From a checkpoint of a small transformer trained on Wikipedia: learned positions, 272M tokens.
MLP neurons of a small language model. Each row is named by its layer, matrix (down: output weights) and neuron, and shows model dimensions 16-79. Each number is 128 + 32 x the weight over its row's rms, rounded and kept within 0 to 255.
After each neuron's rows, "fires before" lists the tokens most often just after its 100 highest values on Wikipedia text that the model never trained on.

L10.down702 [142 151  94 152  73 171 122 177  89 132 131 101 149 165  88 110 198  95 141  97 110 122 173 171 129  89 107 179  99  75  86 114 120 128 171  81 159  93 104  76 167 155 124 146  92 113 149 108 139 107 134  88 130  84 149 126 161  88 124  84 148 188 171 176]
fires before: " |", ")"

L10.down475 [114 146  64 210 116 116 175 117  86 128 122  79 128 157 114 153 141  72 107 135 166 101 148  97 206  69 116 127 106  97  87 131 127 114 113 108  98 149 186 106 148 110 195 115 113 167 111 186 130 145 122 134 140 106 148 106 120 105 133 132 127 147 127 152]
fires before: "ed", "ion", "s", "b", "er", "ing"

L4.down806 [148  84 110 161 109 134 157 156  63 113 151 148 153 140 115 128 167  85 128 126 137 173 159  70  78 136 120 172 146 193 111 156 144 144 112 157  82  98 123 116  96 164 175 187 156 168 165 179 139 161 141 132  89 111 120  72 147 114 192  70 207 120 114 137]
fires before: "″", "′", ")", "°", "),"

L5.down484 [100 124 103  73 136 132  76 147 106 132 114  78 100 113 139 128 169 173 137 115 202  66 160 184 122 132 119 112 108 137 136 149  59  89 167 137 113 188 136 171 122  97  83 149  26 123 140 138 183  67 114 121 212  66 147 205 142 162 156 149 157 124 160 134]
fires before: " States", "T", " Kingdom", "age", "lan"

L10.down17 [119 117  95 133 183 134  90 142 145  94 130 121 140  92 141 185 152 122 168 160 112  90 173  99 168 108 119 122 102 133  98  68 125 137 139 112 148 161 162  69 104 112 134 125 145 129  93 121  71 168 150 140 169 135 173 101 173 142 143 138 129 163 116 174]
fires before: "s", "==", "un"

L5.down86 [ 73 109 145 143  78 136 179 122 162 136 131 136  72 141 157 123 139  76 155 162 157  52  98 177  72 114 183 173  89 110 127 125 113  98 151 100  57 104 122 134 125  77  88  95  44 153 146 113 137  76 126 130 166  98  98 135 132 129 205 105 138 184 133 149]
fires before: "\n", " He", " In", " The", " F"

L5.down690 [106 180 144 139 143  69 178 124  43 151 139 135 108  94 119 104 109 185  80 132 123 127 105  46 179 113 155  77 163  88 124 129  34 108 182  98 128 102 165 168 149 123 111 108 130  66  97 154 191 160  95  95 154 111 139 116 181 103 120 145 113 176 118 132]
fires before: "\n", "==", "s"

L3.down700 [128  83  99 138  93 151  90 115 168 116 153 104  82  63 208 149  94 157  74 120 172  58  99 145 128 148 108  86 138  70 136 162 109 145  85  76  85 225 119 168 146 150 170 101  96  90  71 102 151 114 140  76  96 172 152 140 178 143 110 133 172 109 117  89]
fires before: " |", "t", "\n"

L10.down227 [167 159 126 185 140  96  79 141 115 132 101 149 155 119  72  86 170  94 155 151 151 120 172 117 163 131  86 132  72 125  83 196 126 115 156  96 142 119 173 109 154 133 113 117 172  80  91 123 161 173 104 117 130  93 120 138  99 162 130 168 158 119 106 134]
fires before: "\n", "ph", "ia", "s"

L5.down676 [140 114 173 167 109 139 138 113 140 114 169  99  90 135 147 126 103 134 126  86 111 100  77 126 117  88 180  85 124 102 140 148 127 129 144 126  71 122 144 132 146 103 139  94 149 145 132  98 144 128 117 180 112 145  76 163  98 154 122 121 126 162 108 125]
fires before: "-", "\n"

L3.down480 [124  82 142  98  99 143 174 173 179  96 132 117 116 165 112  32  91 153 140 112 146 121 104 193 165 129  69 140 160 135 127 102 149 156 128 111 130 155 129 132 176 115 131 110  49 147 146 116 112 139 187 109 176  54 126 154 138 106 123 111 103 140 125 101]
fires before: "-", "\n", " ("

L3.down510 [ 84 141 125 147 113 111  78 108 105 136 162 127  95 133  99  40  80 127 163 151 127 168  94  90 102 228 127 105 166 103 176 141 169 183 165 124 122 122  98 147 113 146 104 129 141 126 171 166 130 149 143 112  90 113 144  87  95 156 137 117 110 136 182 115]
fires before: " |", "A", "R", "T", "N", "L"

L5.down273 [103 150 160 176 111 137 117 102 131 190 128 113 118 157 143 125 136 131 133 112 155 152 146 165 210 164 182 123  97  82  84 120 121 141 116 139 144 161  94 128  54 154 153 218  78 119 131 147  91 148 164 151 112  98 116 146 156  98 125 156 129 110 106 167]
fires before: "\n", " The", " He", " It", " In", " She"

L4.down959 [138  94 146 109 160 146 222 150  83 153  73  68 102 135 101 129 143 158 103 142 178 116 119 139 175 128 183 104 114 142  62 129 153 147 144 144 138 161 142 146 122  72 165 141 107 148 109 118 124 114  82 120 181 185  74  94 135 102 131 163 159 154  88 151]
fires before: "\n", " The", " In", "\"", " He"

L10.down41 [136 162 198 164 166 118  40 163  92 133 150 109 109 114 120 146 127 134 108 151 110 165 176 195 228 108  85 104 131 126 114 160 120 169  99 141 146 150 114 130 107 118  57 110  79 121 111 134  70 139 100 121 140  86 124 104  81 140 155  69 112 122 139 142]
fires before: " November", " July", " April", " August", " May", " March"

L5.down331 [206 185 129 154 185 147 133 119 112 196 112 154  98 135 140 125 133 120  73 115 169 110 126 131  85 127 145  77 118 139  56 183 146 181 149  90 117 166 113 154  93 160 159 134 121 151 148 131 110 117 100 109 120 145 110 173 145 104 172 108  95 134 107 135]
fires before: "\n", " The", "|", " It", "\"", " A"

L10.down685 [196 154  85  96 141 139 129 192  99  96  86 152 137  83 169 139 125 150 111 149  92  94  30 128  72 102  74  85 128 102 106 165 145 102 154 107 114 102 127 143 104 118  95  96 130 146 141 137 134 161 159 181 164 103 109  83  80 177 130 172 130 124 135 145]
fires before: "s", "e", " |"

L5.down189 [119  98 159 169 104  95 157 168 100 100 150 103 114 142 129 107  72 114 120 181 135 112 216 138 151  60  85 121 129 128 139  90 161 133 109 122 182 125 128 114 135 144 131 129 124  97 132 161 123 124 116  90 127 144 131 126 154 132 106 127  80 111 144  89]
fires before: " ", " U", " |", ")", ":", "S"

L5.down448 [139 167 121 173 167 142 169 140  70 155 123  85 110 104 128 140 122 152 123 123 120  76 144 137  66 160  93 103 124 185 175 144 148 122 153  79 124 120 144 159 100 157 145 152 136 165 161 123 137 135 122 138 136 100  93 166 126  96 117 110 129  93 140 121]
fires before: "\n", "gra"

L10.down1006 [125  68 118 190  77 109 133 197 155 132 161 214 143 130  90 119 161  62 106 128 170 138 132 123 142 134 171 162 110 143 185 117 137 104 101  51 141 124 102  79 142 105 125 134 118  94 121 176 196 154 130 166 177 157 130  46 174 147 112 144  83  65 202 162]
fires before: "s", "ed", "ing", " U"

L8.down1037 [189  88 147 107 130  43 142 122 164 163 121  69 128 175 120 139 117 120 103 128  98 178 151 136 138  90 189 157 126 108 119  71 135 167 110 102 127 122 124 133 127 143 105  67 178 133 145 174  86 166 133  99 105 117 138 151 116 137  72 150 132  70  92 135]
fires before: "ing", "ual", " by", " a", "ed", " to"

L4.down928 [146 144 120 144 153 142  92 178 123 142 126 125 142 127  89 201  91 188  80 104  77 117 132 186 139 187  82  93  89  79 144 102 160  87 137 127  94 147 132 133 124 170 122 144 114 158  90 103 122 118 126 144 161 132 117  93 137 105  71 128 148 129 136  95]
fires before: "\n", " |", ".", " ", " 0", " 19"

L5.down765 [166  93 117 116 162 132 156  88 163 124 128 129 128  70 160 159 112  77 125  99  90 101 138  93 160 129 149 146 108 188  91 145  68 125 122 117  80 178 118 149  72 150 132 114 148 126 161 151 157  82 110 165 113 130 109 122 155 128  97  85 105 101 114 148]
fires before: ",", " he"

L5.down753 [108 160 113  94 195 124  64 126 149 139 108 123 109  74 144 102 122 124 106 123  92 108 109 140  89 103 109 185 107  73 143 158  94 162 163  81  93 124 159 139 119  77 153 137 144 167 152 181 147  97 149 145 127 107 127 142 125 160 169 111 149 106 197 107]
fires before: "s"

L3.down706 [ 93 192 120 112  67 122 161 169 200 125 145  64  95  91 155  98 113 126  90 144 140 132  88 117 141  98 167 171 127 123 127  95 173 121 120 126 127  96 138 114 124  71 157 126 160 122 130 153 130  88  66 148 134  61 172 107 128 137 120 133  94  94 116 148]
fires before: "s", " |", " was", " of", ",", "ship"

L4.down547 [100 101 143  87 107 151 190  72  87 106  86  76 114 136 136  96 141 116 103  70 120 127 144 103 117 164 163 103 158 115  58 194 148 132 180 151 117 169 151 156  43 166 116 106 125 149 149 121 140  78  73 145 145 143 134 120 121  71 165 141 183 133  83 152]
fires before: "\n", " The", " It", "\"", " In"

L10.down601 [138 122 139 116  82 149 126 178 114 102 161 163 110 118 113  84  59  79 123 102 119 121 138 127  85  73 202 189  67  89  66  96 140 134 115 106 104  61 114 114 118 112 144 154 154  66 157 148 156 118 103  79 141  98 114  61 128 112 177  90 119  92 151 146]
fires before: " |"

L8.down664 [ 78 139 171 114 194 131 181 135 155 126 159  88  98 125 113 112 178 160 155  95 141 175 210 112 136 192 189 189 135 148 130  75 126 155 127  80 141 167  88 143 103 129 107  63 188 169 109 162 136  78  79 126  90 113 162 151 135  90 127 127 101  85 103 186]
fires before: " he", ",", " the", " W", " "

L5.down630 [109 121 137 175  91 187  79 101 174 180 158 123  94 156 167  98 115 127  84 113  69  67  81 111  34  87 133 135 128 111 178 188 168 140 161  62 122  72 176 100  91 189  78 155  84 138 102  64 150  82 130 148 127 140 137 121  91  89 166  84  81 142 149 159]
fires before: "\n"

L10.down620 [137 139 149 152  74  91  95 160 114 130 155 151  76  71 178 123 133 134 131 146 131  97 102 190 169 138 163  57  69 103 192 158 110 103  90 141 157 136 160 149 126 116 134 141 102 105 163 125 141 148 136  98 110 136 126 107  91 156 152 164  71  85 136 105]
fires before: ".", "le", "ol", "b", "rom", "te"

L4.down567 [146  86 144 170 108 150  78 127  86 126 129 233 135 166 132  63 127  73 137 168 124 152 160 114  96 113 100 158 156  58 171 154 160 157 143 133 171 166 140 101 128 220 126 144 108 105 144 118  96 162 199 124 162 107  94  98 128 175 117 131 119 172 155 150]
fires before: " |", ".", "-", "$", " G", "{"

L10.down1051 [122 155 121 103  38 118 100 124 132 122 160 144 111  92 115  89 137  98 189 135  78 167 149 185 116 123 132  99 120 128 149 131  97  92 141 120 124 113  94 156 127 133  83 117  81 122 107 110 183 123 114 122 149 135 107 143 170 135 175 123 151 108 114 129]
fires before: "\n", ":", " 12", " =", " +", " −"

L10.down482 [133 113 159 150 128 129 131  89 162 134 173 149 166 108 111 112 114 121  90 112 117 158 121 165 112 125  93 155  99 144 121 104 123 123 149 137 105 146 119  71 128 160 117 117 123  31 139 167 123 148 198 170 128 125  89 128 104 170 108 160  96 119 145  96]
fires before: "s", "pe", "ca", "p"

L5.down607 [132 125 104 162 180 114  86 157  93 137 137 127  67 150 189  75  92 102  81 162 146  96 171 133  69 146 114 134 122 176 157 117  99 162 129 109 170 117 181 147  72 167 102 151  98 124  91 100 105 180 163 137  76 140 143 148 193 103  91 135 195 108 135 212]
fires before: " the", "\n", " States", " Kingdom"

L3.down1080 [144 153 148 138 172 137 154 109  73 125  95 131 191  93 167 108 131 158  84 115 134 111 153 103 186 145 179 151 134 157 111 106 145 176 113 134 171 140 133 142  64 211 152 144 111 174 129 187 118 126 146  60 117 189 148 167 121  93 162 146 159 196  63 105]
fires before: "\n", " |", " "

L10.down323 [101 144 126 154  88 148 131 207  75 137 190 155 123  80  72 103 138  81 175 164 114 148 156 133 129 126 160 146 151 114 121 117 122  96 168 128 151 134  86 152  96 116 136  94 119 180 141 107 132 152  83  62  89 146 113 103 175 134  89 155 137  65 105 175]
fires before: "k", "th", "ence", "s", "king", "ship"

L8.down411 [ 80 161 114 108 140 107 129 135 138 114 138 149  93 137  92 136  94 145 151  66 183 159 105 146 119  77 190 188 168 122 135  88  88 196 143  94 114 161  94 116 131 131  78 126 124 127 140 129 155 118 157 153  69 147 141 141 152 207 112 145 178 110 188 174]
fires before: "ip", "or", "ine", "ular", "ell", "ident"

L5.down637 [ 99 176 121 125  98 171 104 156 108 116  96 173 180 138  99 103 195  15  95 196 111 103 147 176 165 194 179 111 202 134 161 119 129 125 117 135  95 179 179 117 175 150 118 202 149 157  75  99  98 110 121 111  73  89 109 166 170 137 165 110  97  58 121 100]
fires before: "\n", " |", " \"", " La"

L10.down873 [124 192 159 173  94 137 139 153  75 112 150 162 146  88 177 103 174 145 136 149 145 130 134 133 137 142 105 120  70 124 109 111 107 185 128 140 137  71 124  93 145 102 100 120 128  87 151 133 173 127 125 139 138  77 148 139 158 157 216 111 146  52 115 148]
fires before: " |", ",", "\n", " ("

L3.down1125 [172 165 145 111 172 131  84 156 109 144  71 183 145 160 167 106 168 103  81 191  66 148 149 123 151  73 159 151 137 117  75 124 178 165 140  61 130  97 162 101 112 129 130 142 138 162 142 106 105  86 156  95 183 111 142 116 144 106 147 167 124 148  63  96]
fires before: " |", "\n", " ", " 0", "|"

L3.down68 [ 69 165 118 137 140  93  91 104 163 108 144 135 102 135  88  68 135 154 152 156  91 143 123  87 106 172 113  99 141 115 151 164 142 163 197 156 116  84 113 176 196 105  99 111 135 152 125 155 126 131 136 107  48 129 144  63 149 170 131 135  83  81 168 102]
fires before: " |", "A", "T", " U"

L10.down909 [113  79 126 158 109 132 183 118 161 107  94 118 155 163 111  96 145 114  73 148 159 114 164 129 163 167 158  83 123 115 180 134 135  97 121 110 144 147 166 121 115 163 131 117 134 166 104 105  71  73 151 141 131 132 129 111  84 107 161 161 143 162 137  94]
fires before: "\n", " The", " ", " It", " In", " —"